{
  "n_head": 6,
  "d_mlp": 1536,
  "norm": "layernorm",
  "norm_place": "pre",
  "init_std_down": 0.0,
  "optimizer": "muon",
  "weight_decay": 0.022,
  "lr_head": 0.00677,
  "decay_fraction": 0.937,
  "dataset": "wikipedia_en"
}
MLP neurons of a small language model. Each row is named by its layer, matrix (down: output weights) and neuron, and shows model dimensions 256-383. Each number is 500 + 50 x the weight over its row's rms, rounded and kept within 0 to 999. Numbers have three digits each.
A block is one neuron, or neurons of one layer that tend to fire together. After each block is what it responds to, as a language model described it from the Wikipedia text at the highest values.

L9.down1396:502519594567489494479510526535446426559412464496505487503485389558483513535543472540467443542432519395436524444519552491567389461433503540459491526509539560441488443562536362571550506516500409505496428555496479514437439525431493509527437490509541588502527452386553540565508520496473493501488556509471518512516546467547517399485535548536418574583515493551528567483518495450414466423565
L9.down1522:543480606407487587545558458497446480524495472459417398509490466497434505559523546568583506584451479543508567472469481496510422468398578581478409481572548591535485471516543480529518438551481544457521425551543555490425545490487510480462514494516625449501466531522522414446619517478503521470565489463494500495399503531420475500458639527453482547586534478469537585521486530442561502493409
Responds to: Units after numbers. Unit abbreviations or unit-word pieces right after a number, often in infobox data, such as feet, km^2, cm, pm, ha.

L7.down558:560481448547539489579551600568486501483486543496565466580494538608472589522596491499435555484469446437468583493581512477524496474497419487466517523525476464603504561560490587496478440438479470545515558481493424419557421625440547444485540467489460519487543465499428460504455577519453506509414540505466473469384540582493529568543481410456434488461452507441434525547510401585497614488497
L7.down798:576469509542516456492573528438462456422535446573451501555415556449498496546550547445526561545386435501484507484493498446534532442594426489490487537455476513560489559505495517560422496530601475501587448564532549475435477514375573501532489525544458444444453563473573438550433457569522481480544541467518526549513526613562460525597480527355457509426402496391439521431378565557427524547536
L7.down837:483559549511464330509565448479562495517479558503501461522495501556454492454561538569499426463548501498532483458528496498515463487552446507576540428512387571406575463509400534471430495430465430515557540524468465579605432494556454397497488518532396496499616560463506489470489519508549598427471455549410487494464471531534536518473451547563494467539444538422529525394424464481532486510442
L7.down1038:535537476505519438541501533557631575449507465481446412468486585447539511526483553474508518526464477495511462397479456529519448481476551510482525593507559448529458567553453585534466544517476464471488534424436462573529476536522550485557462547454550494538543495493466479396446510539492494617512478588493429462542472470490527479539485461493589462498537402488441474484539485510569400546534
Responds to: Vowel-word starts and empty cells. Fires on the space before a word that begins with a vowel (urns, ultimatum, ignorant, error, ethical), and on blank cells between pipes in wiki tables.

L8.down401:517546449504505489547498554526430584373571468546579516479411462510492468469445481622561451501526508516531495563489513533443548460472446515523472568460386542554551531488564447482536504514467530402403376489463538466477574494553498497480577501494489541580418479564480443608449407478501478492470405458422505447491509512514525424466528606451521536518433457521598533526539509487516404532565
L8.down467:424550522488493502544436491438476464436596574455461484508488401497543594517560456442489500573537506520469478478540541575525520615526533494564511521519530486550452470413552454545523562443551485504448422528557418642426479530549478547480492471448512497480478550560458422548660515512518545549502574489501482481588424485551450516487451536528535450502458447524523448457455529472475564466489
L8.down483:507450476528527448592449457464543569488545510500498431498461570484636494509490481531541535498437522482519529439610461398547496463518504522435479524498590576428487472477427453415461458483496489468491444415510464530454525455436472421445482469520539535435473498502548513487552481507468482506483484503387548540619471474439503534510509492492470474467500424503477445512492566530462553479553
L8.down544:538507520463485503468521462571464504556445552480485498506477595442513516537498535586457468504450471442576501458490513531546554482480508550489474465521457534572478453529535535475487491426525496626482499464462429543501498510420483475462404493519412531465488587498519479555504538467477638546510503490549496465569522521518448539581425487553539447576556462510451458499545521548467396542511
L8.down653:490528603414576526430512430413548477508532530526605381531451470520479487458543548586557524541502435478403476474528546462497520545415529460453431463540516566493458473541524526454571479526506496496529489394425499525533509417622510476524437461423473512469548486534393531441455426474506482566522467538557449507602448481612561434536505468575558470477427371546562542477476495584529563582494
L8.down1086:553558568466455516456533595503504467569467544399503464562484507524539527622516598491407497522414505453487490480508552477504463525494578539549582451477481479460500517574529562522571530483501480479522517514454452518512578506510535501515416508414574423480418480536481459452479478493464516441491421517594463473518481553505452543500392404495547544406494469415581553429537476462371486560489
L8.down1187:503518451533442549557507472410472429415571463502481560447474535463596484468501493517569487533476434483577581427470450510496524495541559493503487393510563603490465439439517488566608450492548504541458485523558475466440528641509417585480426471543385495556474442490449534571520559422407486539519516449576451509514521581525507465478543550584470518464501501520467492482444523508517473472485
L8.down1454:530418491501562522524495485586450508563523507535514448492520623536544496477453494560453465540438550496473472518505484547503588564499557552471508450575461505485391376507496483511556515496569451547519523571576507483522606517502377466506430465504472562470453498430439446435487596489479472461557473527549469461540477502508555495450544555460466554427415536561532490495519460566504522463485
Responds to: Sentence-ending boundaries. The opening parenthesis after an article subject's name in a lead (Ivano Trotta (born…), Mauvezin-de-Prat (/fr/…)), and sentence-final periods in running prose.

L8.down155:475414413529640518529466501547466492519548525429505570468492419440465469491504517522494452431472417594490530480455561445551411473432527476516504487595526543485434411455624526499450355485588562489511525482601439442557461493560537436534501529473490455525506602518525395418466465460550529383552461449532560507543488503567496556559530502437494433571522500511465509517591482495539454451520
L8.down167:398552498447474497488469576556464574522484541460494507428541408458503566607550490572454444512523482503520469442478444505494503513548536564499451605512486502489549490431516561494490506588554441501510518628394439425481481538431514482524567512486572503507516447395520506490586478456505459513420452547348434440492541476529496571469547419526476537469434464483551488484488574444525467422422
L8.down213:510515566524552426549394433537476382512577494559546546555500537477563469485419487520457528534441420486512568418497532542539611483491551618461521526501483564570448597461498563601466641490563479555426535409598515423540562484442534550522498461528477545567502470496479474496515491482458583412511448506469517521494439573432573390498499522510487463479556509463499501569466492537649459461531
L8.down286:519463470421504482562482437475425443488459450400429473560429518553478492527493414531513429542473458571484443584512493420500417631489587490541603464577514416466621566538478503537517459433478505446482517479553486535553471510545591532509513493542466494511443480527574449450548480474589522518518507596586498545533416506444540478410403591421464466487531502497516473576504579545388557527471
L8.down418:493519497424523475343419596466534457479551467475396468530498499443562530441555539550424518511480425475481550590494498483470502544484527531532503449466453553490544551449492484407477499518646584512430438424532497511492438484451529584497488549580587495515488390497504468363417532455526419468537493474433501457434615472475591568499513490514586452552487508518493447494469497516556536480436
L8.down643:550463497510460476460516474486550600574533480492540516532445472411461570632464454450489557480534453550458453539567552525454474560423563509376516432583469482484535603530481402541520536495429472594546515577467534551520522538479514473505428576505489430444533424496470518532559469483489559554525447498473419457570508403537501427628499485396591513519453554472430411578498446478481504502550
L8.down804:393462553501512511491518537427543520495508541448418653468438538472533407491449440477466513509443501551553522612557453504458574506484517488535537459581530565579439511509456516513542443459570474475476535602539461477536360518489501472458472518474559520303502463549529448545517478428480488426531449517469495481460445488583556521453536511405423509565531508563537398502548524567491536528448
L8.down1405:519447477456543528351471480510462486363505518516491529601536550472480541542488475475501511437497481510543498533536533500402427554436546532477506431578504617477502498587450528551526509507532482492538519431493570506450463487490493492388546447573521485442509469607489479547616509428496603501579482498532520528472520395529500508551536460522538538530498484486524491605466549418425459510493
Responds to: Dates and media releases. Day numbers right after a month name in full dates (April 8, 2018), plus media terms such as episode, released, novel, animated, and word-final pieces like Faceb-ook.

L9.down652:451534471532573504535508584537490455505574544470510478505441490596460497501583525520552419508544507486520526406528497510528428531537491503587548560514434591476615481530546424423488433479422461541534390553443489424476511475567484502436500437466472641488408460481568489523533346528453486595513523573557453467530540467507462522545580514510493523485360508501562449400584476463489495473473
L9.down851:577548400463554520502483462488586512486547463407479476496592602457459486555555449597565515510518492571576453411538522595448502454641545542533516568554493480471451545460546570440462512561420540497558466550447472605561602446534556501507510451455560522463533406487527555533507473471473484515540437562441444449521466515505352550557487545551574530440445564520478461469534528441422561540394
Responds to: Word-initial ch/st pieces. Fires on word-opening fragments ch or st (any case) split off from the word's remainder, e.g. ch|oose, ch|allenge, St|orm, Ch|airman, St. Agnes.

L9.down450:490468505579512536559473570498504538412382480485482529465557456542466492547496586550612424470475441459463529468491508464556496487530541478514528472559470461456468567538461575486459596507533411463559515450470463486537452516387540529580505484510521507529471472543546474472629531538506463348429480440532476528426405522502557441546561570509382586505457588518487567533410446483439407525451
L9.down512:437499444541517429520572526578480533487562576548539599428468539533464427579541536525433545520519479504517553605497598458497490484483564507539425449525561491461487471404495480491503484529508526425582553437483523492515570531562494452433505558499513466504522534598444461551540469576557468462505425421457623452533491455393448509429487581504449466552426470496590525549439477506488560550409
Responds to: Verb after subject. Fires on the verb or its first piece right after a subject, mostly is, was, are, were, plus split starts like h(it), l(ook), H(ave).

L9.down661:457464528504436491656484513517464498570557482515500575555553541484541535564426440482444565562541585435466521518499538575502528526547581495550407546579519477514499482453492432531474506481631439540482504447435493507405554454406552489449565503458507520569534430526493548386555594537457565414482478540408591409476487474525511507456542523488499486465527486564568425525409489613482483520489
L9.down888:443500527460451461539518578438545508536526478487486490562569584474460551487484454477450516530528438575493520628453518504420455481524482601441423519554476494541557538428514537469497432539552485477543452466463463598382428434445413499482477434567546499537430484500457522467516498523518434480421506577562485574514492471462510500573580468504439554527504575405528551542561488534492489507519
Responds to: Day in dates. Day numbers right after a month name in US-style dates (July 23, June 20); weaker on reporting verbs before that (said, stated) and infobox colons.

L7.down46:581496480460610457524507481517516455536598506495471586489493499531524551479549459490571508617543503482571444541531432545507498494486510535529480448595501483525407557560453415576493487433507439459473506532460501411450465505461434420483498469520513456516407534524498434494485446446423537464529616435510532474488479574473471485385482544467440559510506539520461566497477526531536480494464
L7.down302:553571405558501416535549448500520457488470503522442518495528477543582485503462508510580509510438460540534489511561414436478498504619408421530591457554533390649518528405516433451530468529531490454432475505461505446495525467529563496567445532567495573553518492525498553508440410555506536447484522477450515529523483535502440450491500423430507475477462407427501469459516472451461422495543
L7.down901:520428553443551442464553568485462459560569528480490621514531532521464502416538537433545516538586454526610494459521522438515487540450441498488521506551482496550483513625497551488460512499424405550515497491481526513545504568478407449512557477464413519439456538465506455490468503538426477440498554456482519523455547583461464514477468497498525503553491519432479543419569467523484488524511
L7.down1150:509505464466458463456541514507472495396480551463541549492637557482447491528413420466501476599553512502523665490535516478536481476377420628498570406431569441562495489450523560542423533425519499451513562548483493491494530602599492508507416602469503547537552479545466443588512524502383513476517524452500545505506496471480559537470454474502539382555503447520501482574520470526559503438509
Responds to: Main clause verbs. The main verb right after a sentence's subject, mostly past tense in historical or news prose, such as announced, rejected, said, or the -ed ending.

L7.down45:488512421540475498520380477413419600536601460511492593486595540516547462509503526590346511455455483490520611520497452532323415477456534427554457440514428508541542364469426486524473424569540446499537463665541489530499506534510511564501480491447508459490474548471525456514491419521536502446505450425445524441454514500471554462441522522492478506555514518484540499530573497436546582493524
L7.down257:565551462527518456418503486520464467554482537453501397535437400469465468522499501562419546488374498526578463478468421490419534510523437543531555537538577453476532525532511512459479545576489535479551572573533508444480403503562435401623500513534527480482564494499545478467520425549533563484510359466496519590501409465496388437517541485619474573450502498608512541500536518490533430455540
L7.down433:537495496492583471444444560478499462437546523581447459540522454534438463412469547631639533553512491508500390516449521551528488466580517486591445546510563515505461471561408546520522448435477442532575486547472489369466468561521573441642516518446535511447458487509490573509574474508450507526421480414478545597533464445492484551536549500494513479470554412444377448521461488560535459434473
L7.down617:558595439557469508539450484517538499557548474473532538489545518563546494507559454500505430507478435417463568502652452501487521557475514495561476522483448489463538491512508530534508486481546570540443518489647529611503540583464490497512435584471410465608477439599582466409503524554492548487463456499518608485512561470559561595481485443438464459435581509492483488465466455461429482379561
Responds to: Numbers after labels. Numeric tokens completing dates, chart positions, route numbers and codes, e.g. December 11, No. 15, U.S. 80; occasionally "was" or "latter".

L9.down16:499467459462439526588514469456533494485499536428514560579552607521465415553574433529522562532465473535518579436566444542431462503452418474503444470488496537491412448484472586440581435488511423511537479486428497491520524503486481457546399483476579525571597506479439532578619482512546459511510475443486596474491478523477489363423575552545511476452509439530457457568526472448528462401487
L9.down101:403402493560497493551394564522459548361489396552579481544599559514563503444549553511552502440457491441497499527476570440535503501487504551410533386467434420567552516429430572474513505543519491432482489503527478459500532478467486399492537504517506422448510513515585540474423435515496552532472560511456482576437504508446402643438605479503468531523583572523412451433509476536557522506527
Responds to: Initial G or B letter. Single-letter word-initial pieces G or B (sometimes g/b) that start split-up names and words, such as G·hana, G·oodbye, B·ogdan, B·ollywood.

L7.down278:342475457377497445514542434600550455394510564527593428475454605487412490488502427503532497545470480510500433459509527464565479455475531591522496527506542535545492531520642488555448555500576487487637465546482521511453384483540494502563492527510504471460504524502557447461555569478447553511500539509498498544498446486600526488606488458507428510548380425507562434445547553557516512560472
L7.down356:406476576510453584532489535462580483436503486537598448448549528475504635561431471415545503550549442488424494445589459509505474492436452507422467515512555494544564427532546548521499529443639524487482384538537529516596515509575495528458510370645500413460529568469502564530568574565547461597506502536471431520479527433433541438429396496503471437533471474407511466399466563462497430460457
L7.down1137:496555578450536515478547526485511515508548429438519473521620459466495568455458497502524542447523373521517472500528537504540512514593526472447511460558498460604536440499561524523499460524475453435447561514456539456457487499532551541533506447529471444381516431528513470471498492474491488616466533520512474514557471494407453444571440525477531522480580425486524536455548482561588454477445
L7.down1195:395535537481455528466414471469558622460549498412447479493511476502425519613528502487463563539475478522437612437546555535490484479537562570472577543506516549560454427443541498447519487469552413508522520494559479496534493494474598490538523500528513532464487542453456570435596423516570526514502507548377501606597515383538486442443436449445463474421503429582604584529520510467489500502508
Responds to: Word-initial n fragment. Fires on a split-off initial "n"/"N" piece starting a word after a comma, space or hyphen, such as n-urses, n-itrogen, n-uclear, N-otable; weakly on other word-start fragments.

L7.down175:465492640511475449434528470528558514504476490579479519402437387524396498474574430588478490494460576417495475547471422507512499438542506550472514461499535538397509449563462507502460473466489391468485548533444449503479447490481449533465527446469453452523441476554550492542445485412515445569482488434562484522524483551404456576552521478483493427518452461513578611473510525605562520481565
L7.down221:462608561487617478526544467512476540453554468394538460468495568550472534464514452578461468472460450390529467450399581529528436515451381558494500534484355486503561460529436542477545464459522474523562528442482510495504465450600505507518474597460439550609489509515554558535566498501515510575494496478473426456464491469545529570507575500535398477521507474507558521446517501587511434528549
L7.down341:490411581530486496459490442470491527479576436536549530411491574500515384550466557513561510532591579532498575431453485486491536422545487483527621512573478474434514469526446462505457556519492506490445449442510561481471494542629520566526449477479507593543460535533501498493510581435529509558493417447461508513557423500426424489477541468499510505452505439526547433396488462539533494562558
L7.down1462:595468615467567458528433490550531644488525474501445419531571568519462555501539561514527512505511506556608476497471505583456571441518510528442535490559436597444547572494513540467500461537461522533408532428574469492476508437565516543449527422551527544449505552530477545521446494510417491531503463505498475465466502501557479551464545568558541505462458527444404505439483464422438555426442
Responds to: Word-opening fragments. First subword piece of a longer word, often a word's opening letters, e.g. Ch (Chris, Chakras), re (reach, rejoin), b (badly, burning), qu (earthquakes).

L9.down779:454524550428520522517466398487522464453571462524541526477482479474500525411499503531501562591504527475574527486472431513537581649503472567417546462521511458511528389481502449434473482513606489418511567488561487429486530548532484446448439390510513418534464525430430511466595516587493509497479544425481520573601531557469450520517474476427498497508456441515498462514475454559472560451516
L9.down1532:453543520476459519446487524399565507446492451452508479545589447561575493454436455504444571495459581540422477503508522564442513492444437501529519585502529431473493483484432478497482455505492507479520511423527540516529441418469491447463471574481455408460505512430514538440434596534480431448521540532421559562510477566586527513487598555567509605518570502502522554470519529508483504490538
Responds to: Clause-opening boundary tokens. Tokens that open a new clause in biographical or narrative prose: subordinators like while, although, that, however, plus commas and opening quotes before a main clause.

L8.down130:445535424476572382519606482563487511569569478436488450500563562532536555480499538544483505421504559572494440494465439541510547494486438467561456457506573523545460479543551466530580625525511546502517384440464517492510580465561557534535579570493461550517422493509541519487559494434527577496555509470462572469409437605482459426542459472532410559484438519473535459424466512435532543443386
L8.down142:556463390603512500530450503518423528596542511528456556581357543560561624459470475524384453480497535554481543488544462596512441531471587523537509536585556447518539480513467463533486580510419500498395461452423455572548523421464512459504418432507456526481443552525429540472462457500463633540532501507493548490426486501554462326437451462547464493442424531462484492508514521503583436500439
L8.down348:522546553527537509464506482459534568465457559499487527465577509397477481467528557619490525516476482590403595523543512498473493615467549540524524487489547491496472541383618557384505532488530464529518549541534484546553483440477418483405508517561587476533444562488451532422433479448559507471438583457589556537534567504407411446545529423486498461506549536485428510482550422599572440537415
L8.down468:481448525465549549536648492465501540463434517447536468577495562480518450442426501548423439502483394472487552491530582506503506573474463501526545493510519472438585491556568452571485479418587493476490497438480445536569532462429556523461630520442455497478414578570564557606577551513516466474584521510503482515516530488442480503558439587464473540505472511497482434544539562471458489566434
L8.down503:544563523463548504559518545544529501480469558518497502460484437470453539651473572568474433549482496480501467531438393552534453448535466579579494475486471473531459565497565439500499553412468419615530508518470497532538616463527576537494559534506623534494385477615416449614510543461522455437498426518486463453490440526337520453526496481443542388485466488512542509575548514591439482441548
L8.down591:517511575535524431566541521490533597511423520467428503458359426475450448585502565412545394390553510498473553478534546406460507543533483532557461544479554537510409429503488529547583432562577501410501551511473519492480487576391519520481569469465400568589552503429455429460521535551515559557507482521545506466560486521545541421477483533548444506544505510526374489436538485456502555455579
L8.down1367:540473443452477503557434528326507540598406537588535524506420423559502610483406552414478464553414473533482533465513565461473523474507517437557509474517418495502580448478460457492564459441542435537455546435550474440427509459470606437574531566551512482481499470500462511483576434542465579518568450573487504527553548503492511514455510533579524550472457614477527535517438487439442570432488
L8.down1417:522567434570546636425615380481457534486511539582550481581503536415510495477440539575490451541612491464538463475484544492506476529504423529514485499546488425473479589500548578432527495404513526406547557478466607424491522454548485443589618447508551504469511455493362557471468470558552477481472531460535493421535531472520327507546511590425487481414486529491572537495500467523527477436462
Responds to: Km in density units. The k of km² after a slash in infobox population densities (127/km²), plus odd one- or two-letter word-start fragments like g(ilded), g(rabbing), cl(ass).

L8.down90:525489483538428481418515470499490590448469535461420523506500513547436495537570524483506431483504510580438515521575457475450542509495429438508544474423531550472483409481558541540429531409517483546466474491412588555495543456478486520649496540434487470388537551476496558479449523447561603609476415555594545561471401526472433555514414524468481438550512498499437482465539493575461428533539
L8.down823:533489531413463438544489522501555437460449524569532441579474498596492491533626480459484469563560492588501474458521524454447548617516602524509543519640469381592570487548497509440461520526516463596508538493531430465454506583489416502428558485534479491555513440466491506502506490547488494515423568563520546457493535532467467485461459560541459495388533493507452387498421507506548528459416
L8.down854:543452480431516517543473500485453477420553513523503536477566496474576456465553429534514480532473497548505524445570575582435535547412462517508432530541557467500530537530605575523465560540479447479433547477442525532446541490478528374489399393471588631440480530511480419521500490450492499590612425584451471466548477568514497513527479513510524492499541566493498378560431518549566527512571
L8.down1207:494512502552618475598509503454526470446530534523510485622579541515616457428502497446435524503580542491541552563465433466422506536488461450531515509377456445477484447511586407569421462389455511646539445538501449445531536588508554485501470489550595496486479557549408505469501500557504529505510516506431487523483522490508505517496528439536519500452575522500449370586534467504509416515506
L8.down1433:507504509484427427482461440515513462378543473548517463491554502509567531454555485493473515466559565470459388484517550495436506513501533486478544423544525451445522530486418443568562449522518446532551555559576441591548465522443570524426464580455565587516548503537539497516416476452464477422512495610476500477468512534472367452535456524588451446482563437497564499591451368556467513484576
L8.down1449:513519465485521501474546549467525519544467570526516552509569539428545472525430483416541532484511396456509468552529477459537468571458517500520410474464473515513514534532413496472455442469541511538558567574495504464522410509523579507481444498524470449544585519483489434461525522534509468543518493542621414483497500435477530440509432496402537439553519406396583520469482520589509433541488
L8.down1468:597464522567546470526511366487551415475546499554471508516476533463527519540539546556505486547594568508447479497447489554492542490446510494467428508487540587513463520522461487444531468505542569444486522516464496485569526624456523529539541508635509591506564530560473494509542538462534493526446474533422481532564475502510511433368446494598452451534472406494550450493524505512559512482592
L8.down1511:509429422566562517545474503538517527470493576431478500570490552489494528580558395516468586502503454457524564538532550456415565458457476595471515466499573627530452527542540472551396489373370435593503542517486429609449538460581596488552528529474510523412522535502440501525476589488544441611514468548572442437435523483523505533535403462535491452570478511483464509478475500548504473429585
Responds to: Empty table cells. Standalone space tokens, mostly blank cells between pipes in wiki tables (| |), also bare spaces before adjectives or adverbs like ethical, essentially.

L9.down82:494545462567496441535496495542504469490493563552540434554576531540447488519516527420474442513456510518531599446528417580424463595594546533424458525509505502477532508564431512551437537486475515560521489500535443448528547581426510441531518536471564513469508529517412398520504520542462449540442532481467503527470476526531545563507326469410558525492425487447477505526476535403491462570468
L9.down238:477538511540481420492580472470483538494413614601507497417437615615502583485535516488505490518500501503445567432450498498459518497531479476448524494523505498477451504573552605527531531445582450511484498483430455491449445481526491452518488461477486548496494464529499428583492467485469520532497436499554464465565470473512517498512460427444497524413485524582538503541504459419530508572641
Responds to: Standalone space tokens. Lone space tokens, mostly in empty wiki-table cells after a pipe, or before a predictable next word (harmful ultraviolet, pack ice); sometimes mid-word fragments (gamb-a, S-uz-uki).

L8.down59:522468503463458571422461382539529567506532490478565506507389535488456458545396508531528467610452473490548458580500553445442544528425489504542498522514495443561482542444415523465454522551497551530428454477534554479540537480506591492527573542461436502481490535452494593434490495509519501514523460519463437532435521582578481584406480549530488490401451590431610469555549482463526422490418
L8.down377:465476500480504459480431521583542586496495472462472550482494456435573591497524535468569510431420476462561581573561387542564440481387580457503505436564478532445488561525439480450490590473608499464477460517533516505520445489498544480438456434463522487495524520521453522480510558580605487531571462492527479565405546435506495536477574496449588453467501579463429397446450421421472566443512
L8.down777:453547559407535445545444508587451594556492599498532493525522444467584502508451478563501512536544489550479471494535461456539516517521614490564428520564566531528537467482447575573426501417477489654491547640503485550510487556462505514489412424504574476407486527664514470460533408521484576523472487512487467444463416556523489434505480541542549522550471525511497529536388525493396645543499
L8.down1032:496459524479490560461401477488568460536504519596495378476524439453491561482565471530432470427500466558599524514473558492439451534453545433472490534564476507512505498467497493547466515517515470502478518492545476470452382526431484491415456526465536436487464358497468544553476457575464470388517549515480497504537623500520494501514491455499538552447566480544490471575432499526448512514555
L8.down1268:520525514529403495430549491482525521470574589538479511456524496456456442528476454472487485546491474490576447536528587580510509514472504462468486475460466543447517495491529517485523603544532454569492565525627475486510537521362563436470619523544557511482458474446490488505577570525496512446557489563545510639517410536440515512437546564490458446449517523530475496470467548526520567456570
L8.down1414:554440450463497481493505580462496495477574477548536521488501508464522510436454511430478452520449412491547497498508610487490550487515503496489536510518429421523510445532588441511477668468532421469491538523463529485502580472521446526470453450539547450519486625458517527423544563518511499502381556434460454505518405499457494637473474391525511483487494518482510393527501493476530477480495
L8.down1453:406476455517517566489506474384516481526510580572370548522571513476532574562493563562396531540587451466613537447498511543486468503473443454468517473502535527517514454442525487442529440417553596478418499561523479466562518467424498480475430497460508470473509605468480442509498543572579493464517442465427580532429543503457517533475577442506561553528523552418495584489483510504540554432495
L8.down1470:520441435389499546551483461454539458438481456404517526502500553490485508443444583549492414517531448579583496502476438574570523507418498558488443481425532490582468521583467484451496469373421415517474475473504410491433562543507496563525588481560527511528544482600560501415517422572528461444496543518477461492523561564576528554476429463431554493447472452547529443430591430541443511533498
Responds to: Word-initial letter G. A lone "G" or "g" split off as the first piece of a word, such as G|érard, G|BR, g|rew, g|unmen, in names and ordinary words alike.

L8.down139:528553466434474473502438454522481531495475475541354466453557508536442505570496502486456528555484525432555459484443524533509477584580581417513508439442595481515555475525512424583540516473583543577500542486528492483582510526447524422476510447515507492519581413496457465468492544523460493446516354537579479398505476397541474425477442504437417496639478454483554590449525566573406460491551
L8.down246:519432546435464538504500540443492497513484522475405534480471476485485498471546506493539480499535444474505441563554563536527428513560471509542458486557534484475466484578527400390536465433460478513437435581465389511577514544474565514621536542477445400465490436504563381533512556490501545581566439508510491460500423502448573588440508512461526550546544470461508461481571476572526466564515
L8.down344:492473497483506412490550487559550465461557472465478520506526445500481441497486548530502483544498514498474496567496486435521443536504531458431461535514474531498529553486413550453387474463448396498587546433535560592524531521459425509482456432418595491389466514563524463516498485411548556528596441564422501508557516546483503520515487570408524487567479495532558527591476397498533536471512
L8.down534:525581511435467511467504471565560556485533467517592508452495579447632486491455589515455511479431459504525492544485435372485475439585489512472465466451509521639538487549552531532510520461525489563542521469556458528461523546519426403512521467583517488477502492447442493512512515591455525573482552446414485514449464493507556489572473468396424451483517547579463494508442479506512536547443
L8.down799:479506525440541527469480468492442568542505484478430563461567496567479509450522504563540530612513457372516428468500526471593472380489512526449630504535495505545390501535523497470516542525476499555501554604508527467460552560390546489531510491457499488445520474511517428550464589525383565476490498435491539451572492575487570467482443485535527448540447459477498518522488563553501472493531
L8.down845:585490543442459551525474493541455477448561488559513569451546541542522455516510492444580498546425569486514528466535442467607553490441467526505524499544561488490563462494477489568562572535504452585508475459520472544475545502446410447600446497487523476457466576480438392584563549511535538518543445441519416506596477576523401506594543490557534434463448525467505557491456484526552463507444
L8.down1221:522437494547432494494439495526572474514511495487444453378511546520498447489521455461491511519540566496629472513516496536459560580466534487477599545561452433502455551482522509425454492490489477599497537440542530453469442483538472521503461438418500457461487542453434451440573565543492486427593516413433470441510421585552520468519449533470541589459521489435516534509506540521459463426476
L8.down1487:537460485518534444487435480503459589544597411577408494550522472557448532526480457481455446508549420564479547532529512504491424510597532460583563588568459510464540496446500490488456493500461496457575493513536447431482477480483493433492558473486522589570442582458510456427421564495531517534459448401496517525506510545513457422411575578601510476528483584418526489521540557551519487448464
Responds to: Verb after sentence subject. Finite main verbs and their inflection pieces right after a subject, often a name or pronoun, in encyclopedic prose, e.g. was, is, hold-s, achie-ved.